MLP neurons of a small language model. Each row is named by its layer, matrix (up: input weights; down: output weights) and neuron, and shows model dimensions 0-159. Each number is 128 + 24 x the weight over its row's rms, rounded and kept within 0 to 255. Numbers have three digits each.
After each neuron's rows, "fires after" lists the tokens most often just before its 100 highest values on Wikipedia text that the model never trained on.

L6.up244:152127132124159125104130138146104118089093143150120102124119098152134133123120107147107158123091114104120116154087132131094111137134107146100138104114107113111164107117103161120129105138099146145149097143156146062171127136154152164125143146121156110110131168101132134119128141171118123154156116163117114107135058138119129124146157135124134090133117106115121085070155123170124087102108115152145129138088102139181105127096157166114158111119135121100128093132147102203114066138132126
L6.down244:127088132153115136149142129139097135147125127109081100101134114161114138133125108134156161058123100106139090122126127131116119153139127160121119124136124135131205147120170190117106104131111113124101090133113124141098182179129136091142148164132128118169152134131091111096140122108125174174137092161118165104124078106083146129129101134093142096122127118131097109145158146138133157111118092166116145125136150110161138107153117143142149112125141089171154095100134151132111110132115160
fires after: " to", " I", " he", " will"

L2.up118:150168126135131101119111103181186057167115127137139131127121134133127138158133143113163139132119097119098144166155107118132153109145106151128134117130101103128119162113175179154154092196139149128129168157136152126149128119135092089116131142112158153116080122137046139117160114153118159084101143083109127131092153116142125120135167157142128132116126123122118111111122098114136114099127146111151086152097155132142107099144127082113137124091126123108124151114112108162119123119146104
L2.down118:117122101116105136111159101134099103125113115125136127146117108164137101161164130075172130094122138133108142121130131126106127172152100123112178116157110086112150170117130197145142155139114139149145189141169180106109117100141130104156173166109093139117098128132124160147143103141124124122135138102118095122111158113134112143111133106111142152092089100135119115131136143132150137093144059108132120142119153155129126118103141112133156099081149141112121137061112105160133100175149119
fires after: " (", " In", " \"", "In", " ["

L4.up168:081144149160135175123103126091171163122136131109167118109105137093106088175107110133149105150196150116145084110106122135120112147114105112100103144129107130126141114151147103127147125118182107100122094085146112101055090142120084107168123104118135127142139105149107187122152088113128149163133112130164155111118138145124119156147154105110138116104134125125164120142168142160149126147129141118087122145163148143155107114116144177104122124107122128103118126159100140105102147148130137
L4.down168:117094120154166138164131117124143153160128142150119137135140111155091115142139108135138116144138142145101122129095124148108139147118131162155160149141117137142121145135081072117088120167175109118057123117122115084100158133139104105151116138120159084059073190109101093115124144146105181130124121110134142080141136149122115156142135179100145153133144135091100119113150159109149139120147148087081146157108143124115107104122160165118116131151113144115118154168131114116109137132135121
fires after: " the", "\n"

L5.up625:198144156135129110135140110140112151097117125107135146077140134112161118151146099093122123158117108097127094099106130117086162157119106141093139141147094128140155132161161091138120125103122099111091150124141134165149124115150113145077095127125133119105096148119155153144130108169158106151097128136163109156120131124091118136116129160150102117123130147152077096138166140131118171125107135188148136114122126098091104093152141140144137161116156122138156156064081138126106175141093118
L5.down625:148171139134116173150078097133128112108179098139124135091135100135147116113168116144078090106097131140127134120148100156148146160142111160086096101109148107086111129102136089128151154126113153129170138120132100114149101098163120122097103141148117140096134145123120143139103156130123112100140100130151160090153108136110105122147159163147128108173098154120106156176155096105111148114091160132132178132137118129099142125149127136165140184103077143151120130129162135115087158116126145
fires after: ",", " En", "'s", " ham"

L4.up614:104094142153114148119152123138142131123115118124146102098111138117145116158113190146178123140115117144143129115073129179116142129078133133079082134125153106133136136142159081105169066110096130097101117109113138153133123125147165168125141147127133106120095131110122162113165155142105119153127094142127114134119170132147117128142135116197121100128099130126136151129121157135114112106165112103140116134146106134150108124142078147088145138131175098099138132125134161153076131194166118
L4.down614:111081133161112169120154105117148107156124105110135153128109095131102161073182132133105104136154122113135106164172150139107161129128080166109155138143136171160092104106151107080153106119172158039154122127126135154145092093089137127157098126108137154101136092164120126149154147107140146145138150129138130122102153114148116104107109134109126139108127109092118137139143106118121096140119111146149142089137164116140147134147111122124081084141112163142120146150120125140152143158155132
fires after: ",", "."

L4.up197:159110147165151123149110105113119129141102141140172138130184121094113136133150162090149140159159134077089138124098121105149180162116141113077095150125084089154142104137164170093145108185115112083117142144080168124132087112106117123142120057093149117141086118128134149163153148146134133108090123155128139149131110089108111123146147149135135146150105157172123119149143127132142121095147125125103135143125120127158144140109092128150158118094151104141114127132126127145134130122086116
L4.down197:141096170141124127114132104146092105170121143130172145123130102125143102149184132123132114127109165088101123140116153119119160144085122129106124156164153085146174185089121126149096122164129127103151157117122143118157146093123127100141110113119142144141107136134126121130142098111128130128118126159111136102088110137116149093144168145110143138151095132149102201134101107114110140133112150145123111162123069099153088086157116097093076106114107151107153132107127182148152141160141121
fires after: ",", " in", "In"

L6.up40:176093151128131090131074149132088123110107136104094129123089077138125089115196128128149118077146116126142130111098109115151139149176113080123123164141098158138125162112126124171117089119129094114120128142114182145106124121124128100123155137115133138148079134114134117133121161135107131101110125139169185114153141148125122163130177133109146135121114098181149153148113077161121099141109136122129145131124100089127129110126175118138095114137091110141121164128155149101164139125130109
L6.down40:137094176161115141142126147118123127147130166112137152122102148118095105129175127106157140094144152164131138095120076115120133201155128113130160154072083133108095097112122128112140128143126115114093115123113155155130139137119154110164175167143143141119080146128126123087101158168084127122108160121132134150113126150148160122121110119120183093109158107169144133135124120109134090116062116112150130123108096083166116121120133141146127122123078117142153145137139128119128141084160139
fires after: "\n"

L5.up84:161108113155132137150084161091137163174122138143154153129111128117099109115119127122100142104098125131071135137133131132156127120100110118137100092133175098132150112137142099108121128135187117154110100119116183112090172097120119177115121131135096106104159098121185133154125141118113143103147126146122133136138149169132131137130180110146094159134132116153155129152156107125124077155124084102132095138124088168138120157089145109133107127123118149152148120122137185154113126102088179
L5.down84:140090175145118127125136108102122141162121162152139161127114129102082085171130108122134119154107149151121142118156133128122103090175151126108136125082130124138082132149150160126099184116146094147131110090111155105141155073163130105105094146130113096093080109110092123160120123137124171095111150146142131117074174130104134120111142131130142126146157135123132109140124117154125120152121125103093176149121071173154117158113117133125131152114128133162145110104129119141126149087159182
fires after: "\n", "lt"

L2.up373:148089181168090141113119123115180130153146129128161139132115123117078098132140154146121136106143163113150150179122140107185098170118115080108144152135143136103114129133116133130100127162173133129136110124147112123110137116121124102135116136092144109081139150119138138148153127102129097140132140076158117150092102152110134142136113161143104109094132168180173154146117119102119114101095128122096121157104086126108101159061153118106138126126133120120148116077157099122173116107124156
L2.down373:171088188138113151142131132118130164118125165128142093152098078100152137141125107118118110113099149156126142152110107176128123151132160095101145163076145133110092115108135120151114112106158096124110090143123155135127129100124105113134159137164126114097117110114140117100146135148128129145109101119128082120146123176154095160129101100071123154117148112168103152132080120102164113138131097155098153168113122112128180164093165165177134119111126104127138105132161166141117132130119137
fires after: "\n"

L2.up453:152115137136222138102122126153133092115131117191144135147119096162093133118119127127159149119098090112126153099142133093189106110121118119148115101088110062176133111116113095116134106142155120121097146130143114138147140089103131096121099119120118077147084127153139143163151095125161142166151109123111130125110102113140138112148165114154139133173071159150160107115101105151169115101122145128129118121142167119111130132131118139138152127113131171126120125138138110142177142122143128
L2.down453:125146100137172127118095103150102110116144116113108116134118105129113099108118141107144128123145119088120148104155139131158122104133135100125121146116127104168160122152164103115134126131175106141125184133124127136136105094133101123167082119126114109165103120140108175134113095110159137123184188141110129102116108166118101122075140123157080147149130107144162114157102118147143108123148156140118118141115110141105129097138091171146143136153146086166113165067125182143185090108134144
fires after: "-", " there", "|", ",", " Time", " In"

L4.up559:148123180150153149121122144142155121132139137081123131118118145134142104157137119141145076102070148100103119126122108159136154178101121148126124129106079137132132125105182130147131143106143094144137127138133152145150109138136144146121114073161153105113120171139137088078134153110105130102144103153165085127127110130116080165172143170171136123143086099101118140119141147115103117065110120185134125101131099109116132131124111122188145106091125166131127120132114135133133136137136075
L4.down559:153101138117094199158102180079184118133123123116104113132101100136131080122097117171181117148145168125144135106126121151133159114126142135089156107086089146151144131089143138115126130152130098086107107130166161147113102149160142132104132119126150117143076155166106148101152121160114126118116142127122102145128136185150161140071126142163106112125161130123121131124113086091136123137149147129101128118101114129139158122140126144117101105095099136147100075103135122143132133146145139
fires after: "\n", " to"

L4.up469:120139163163142140141115109111113125124141125147137111138118134156142139112140136122120102114147169122173073112144149101103129169136130186118151156143114115154151100110141126158112132124148150141171128121145146102126108153083076111139136089106109092108158101104174134169176121070133155094104130169080156160124130123122087135145115140104157146137136142118119110139143125093139097131115155127155072148174114136115139151141104129149121106117132125153116095170146086122183109109084115
L4.down469:130146132111105144130138111168149122140123174109160128123139141110140137146112106146130105119148189088135131129156108127115127087114094097146116135111164144065073121096104108146102129141132184119128130123102160141140146148155191151166084179146115158110147162103119127135123092140113103131148084113113131119123091142169152151152091103125164116097098122161137129140125096153105148142112096124108130071141143122125115129156124136138118144104146136132123142111065163133111100127178113
fires after: " and", " in"

L4.up164:130135090165134147135131133108126115092149118116161147136121121114089128111129148087138114091116131106092151155136127171178112154110104144132144147083129136117129109135180114104136146185136185172114131142160165134141136116151122109132140153129094119114090148123101170138150147144148154110115104116148112130114108162102152131135120143112102093113118094116125062130155098163172123162117134113129090123099069135147097099112125126147115131142118132162120161093121104179126147067118149
L4.down164:124117148163128131161150111111151124140094149124093084158132164125149118117123101148135124097157119183159143124151132141138120135091150147127114096153108088126084093149132114105107185087139105091103138141144145095124127109088126134142121140148129126147154124106170157093113144144118145120129102122165087134136166204164140151078106117127136147133147142114107108130169165158149101107099134118074111131135133117140125105090113142121119105120115081149155096129164159152096110102159130
fires after: "\n", "-", "|"

L6.up112:127115130146126147119100128107085154123100150136137118105090106147126112142140134128148152129108099126138142200101140115082130092149130128104173145150092094167134115139117181163116130137137193085151145134161141119145114153114134094121127111104170141092151116080141146120173131109116118165097138143110147109162130148117149116129104134067104119084136115125101089115130098120118152082101126114135129193129128101117108090161142144154123170110113154118156138150107139144121131104123167
L6.down112:128147157133187179147128154150101089132123150119114103149137132137107105131140134144133131110101115151117176167143116151111148110121155114131184146132122077116181117128127095159119111109105114090119096160107147110120142145130152129145163096155166137103150113124123120093129080179152133174127107157110151132124105150150144115146064089124149151121101134131157139110157102122154139088084138100102118155077120081108097122160129120144125162145119137156120096102106132141121122114097136
fires after: " to", " at", " At", " Pld", " the", " its"

L4.up61:123072143100202140126124138126102104128132141140151145140101162167110183117149135136108137100093131122152141124093140103120125113136104157108129127126089121155123133130126154094113086145106180078136147146130124110159088121127077108137116131143156102120094142126137154075120123143125195133139093169155119134153103124099123127111175169089108110174109112143140120101137126139094125072137112135103122127104122149160099126139119137138155096101165137134137141130103154147160096154141139
L4.down61:110104167131152129108099110121100125126150165124151115154085144074132094148141142130137129144100124101107130129135118158119151130145088144112143099097123114134163141124121104106138143141091120105129126133131155139097134164110085139132157186140138107131125114116152139122131122145149153135145112214114155113112111179085136111115105183134141121087080105149155105093154091163104137083158131168137151129124130158138128147128131082109113143120155174144127134099109125118155062159117108
fires after: " to", " would", "ate"

L4.up595:157138138124131127134151146139148124112072101136126141157124099129133152132133139142128134119111141167121116185116162124169115083142137123102125111086134121088135116093102091099159138168161123105159154149155155093182092102081078094101152124139133135098124093097097169156127149153092134164134133159135107144144099136063146149096129162169099134138163156145108140150141117114103139120142114098178115127133116144134163122105096127136152110151154121099097139153115124110129108110096128
L4.down595:132131122140147142117093120130139140119119115110166135149094168152144097080144170076144134124164108142124139152133132093101141114086117147116136100143136148102118168111187118126094178164132127121121113115122102110071054120127088132092112153128147167099150144143127166100115148145148160126125144177138134140116122133144110073115138161136157070124142127155125113124137151153148117101135111166131139094122158125138141111144098109115111105107120115132093126126152112189107100170138137
fires after: "\n", " votes", "7", " Turnout", "DST"

L2.up293:098111160108099094167193092114146102154162133154148049140144131109109116118142130056134112113098141143171135139128113113159109107099107125137103145124160153151155131120136151150151155116199146160113106145101102114158121154099135153116122129128099118135128144121116133132131125127164133120132157130154105102135096110139105141159120144154157140121125134116111156109145176179105123103160138137137093170102111108104078124116167133131098101125115147102131085145133127097126141165155119
L2.down293:126106158162114129144142101107152140124139123156125110061121092140139107094101114104157110132134129113169119136134108180169177095129163159151127199144124150166122125133095117138144137084117146117097128114136120126160138104110149131092160188102146143161123110099100131143138132161110126145121111118097133122149116129105136159142131128160083085135138143118147086151130131134127106171128092130147108132099117136082177097149147060126095123099115121119106129118116135141098146169103128
fires after: "-", " 1", " Time", "\n"

L4.up186:137136089085138102121117172149115128107144140114136139132135147158107111128125113171090106131084153136111146086171120128147175120118133135168141107114143125105149111149122156111200143105140100112189131136098137118157158166116135124142102124141132113121157148151131149124157134142134128122099185091130091111105137134143112133090141078116122132149149067084124117109178141140121083130120117088172120134151105117134132121108142109130120101152086124109108137160101138110187136150086132
L4.down186:107145086122106131123130135104109130089129177176162106098161132083107078169103117140154097078083123098116144118137101149132108129126176140116124121149152128123120119125127102172152117129109098144140173104133181148130158141110082147154098145106139172111135091130120094138126141158120095126136137102120145118132113071102116146135113121110086148128149111145129105130139122179105117150152151138129116140092089171166108121124138106178147119145137134186128141149131121134107148176127128
fires after: "\n", "′", "–", "|"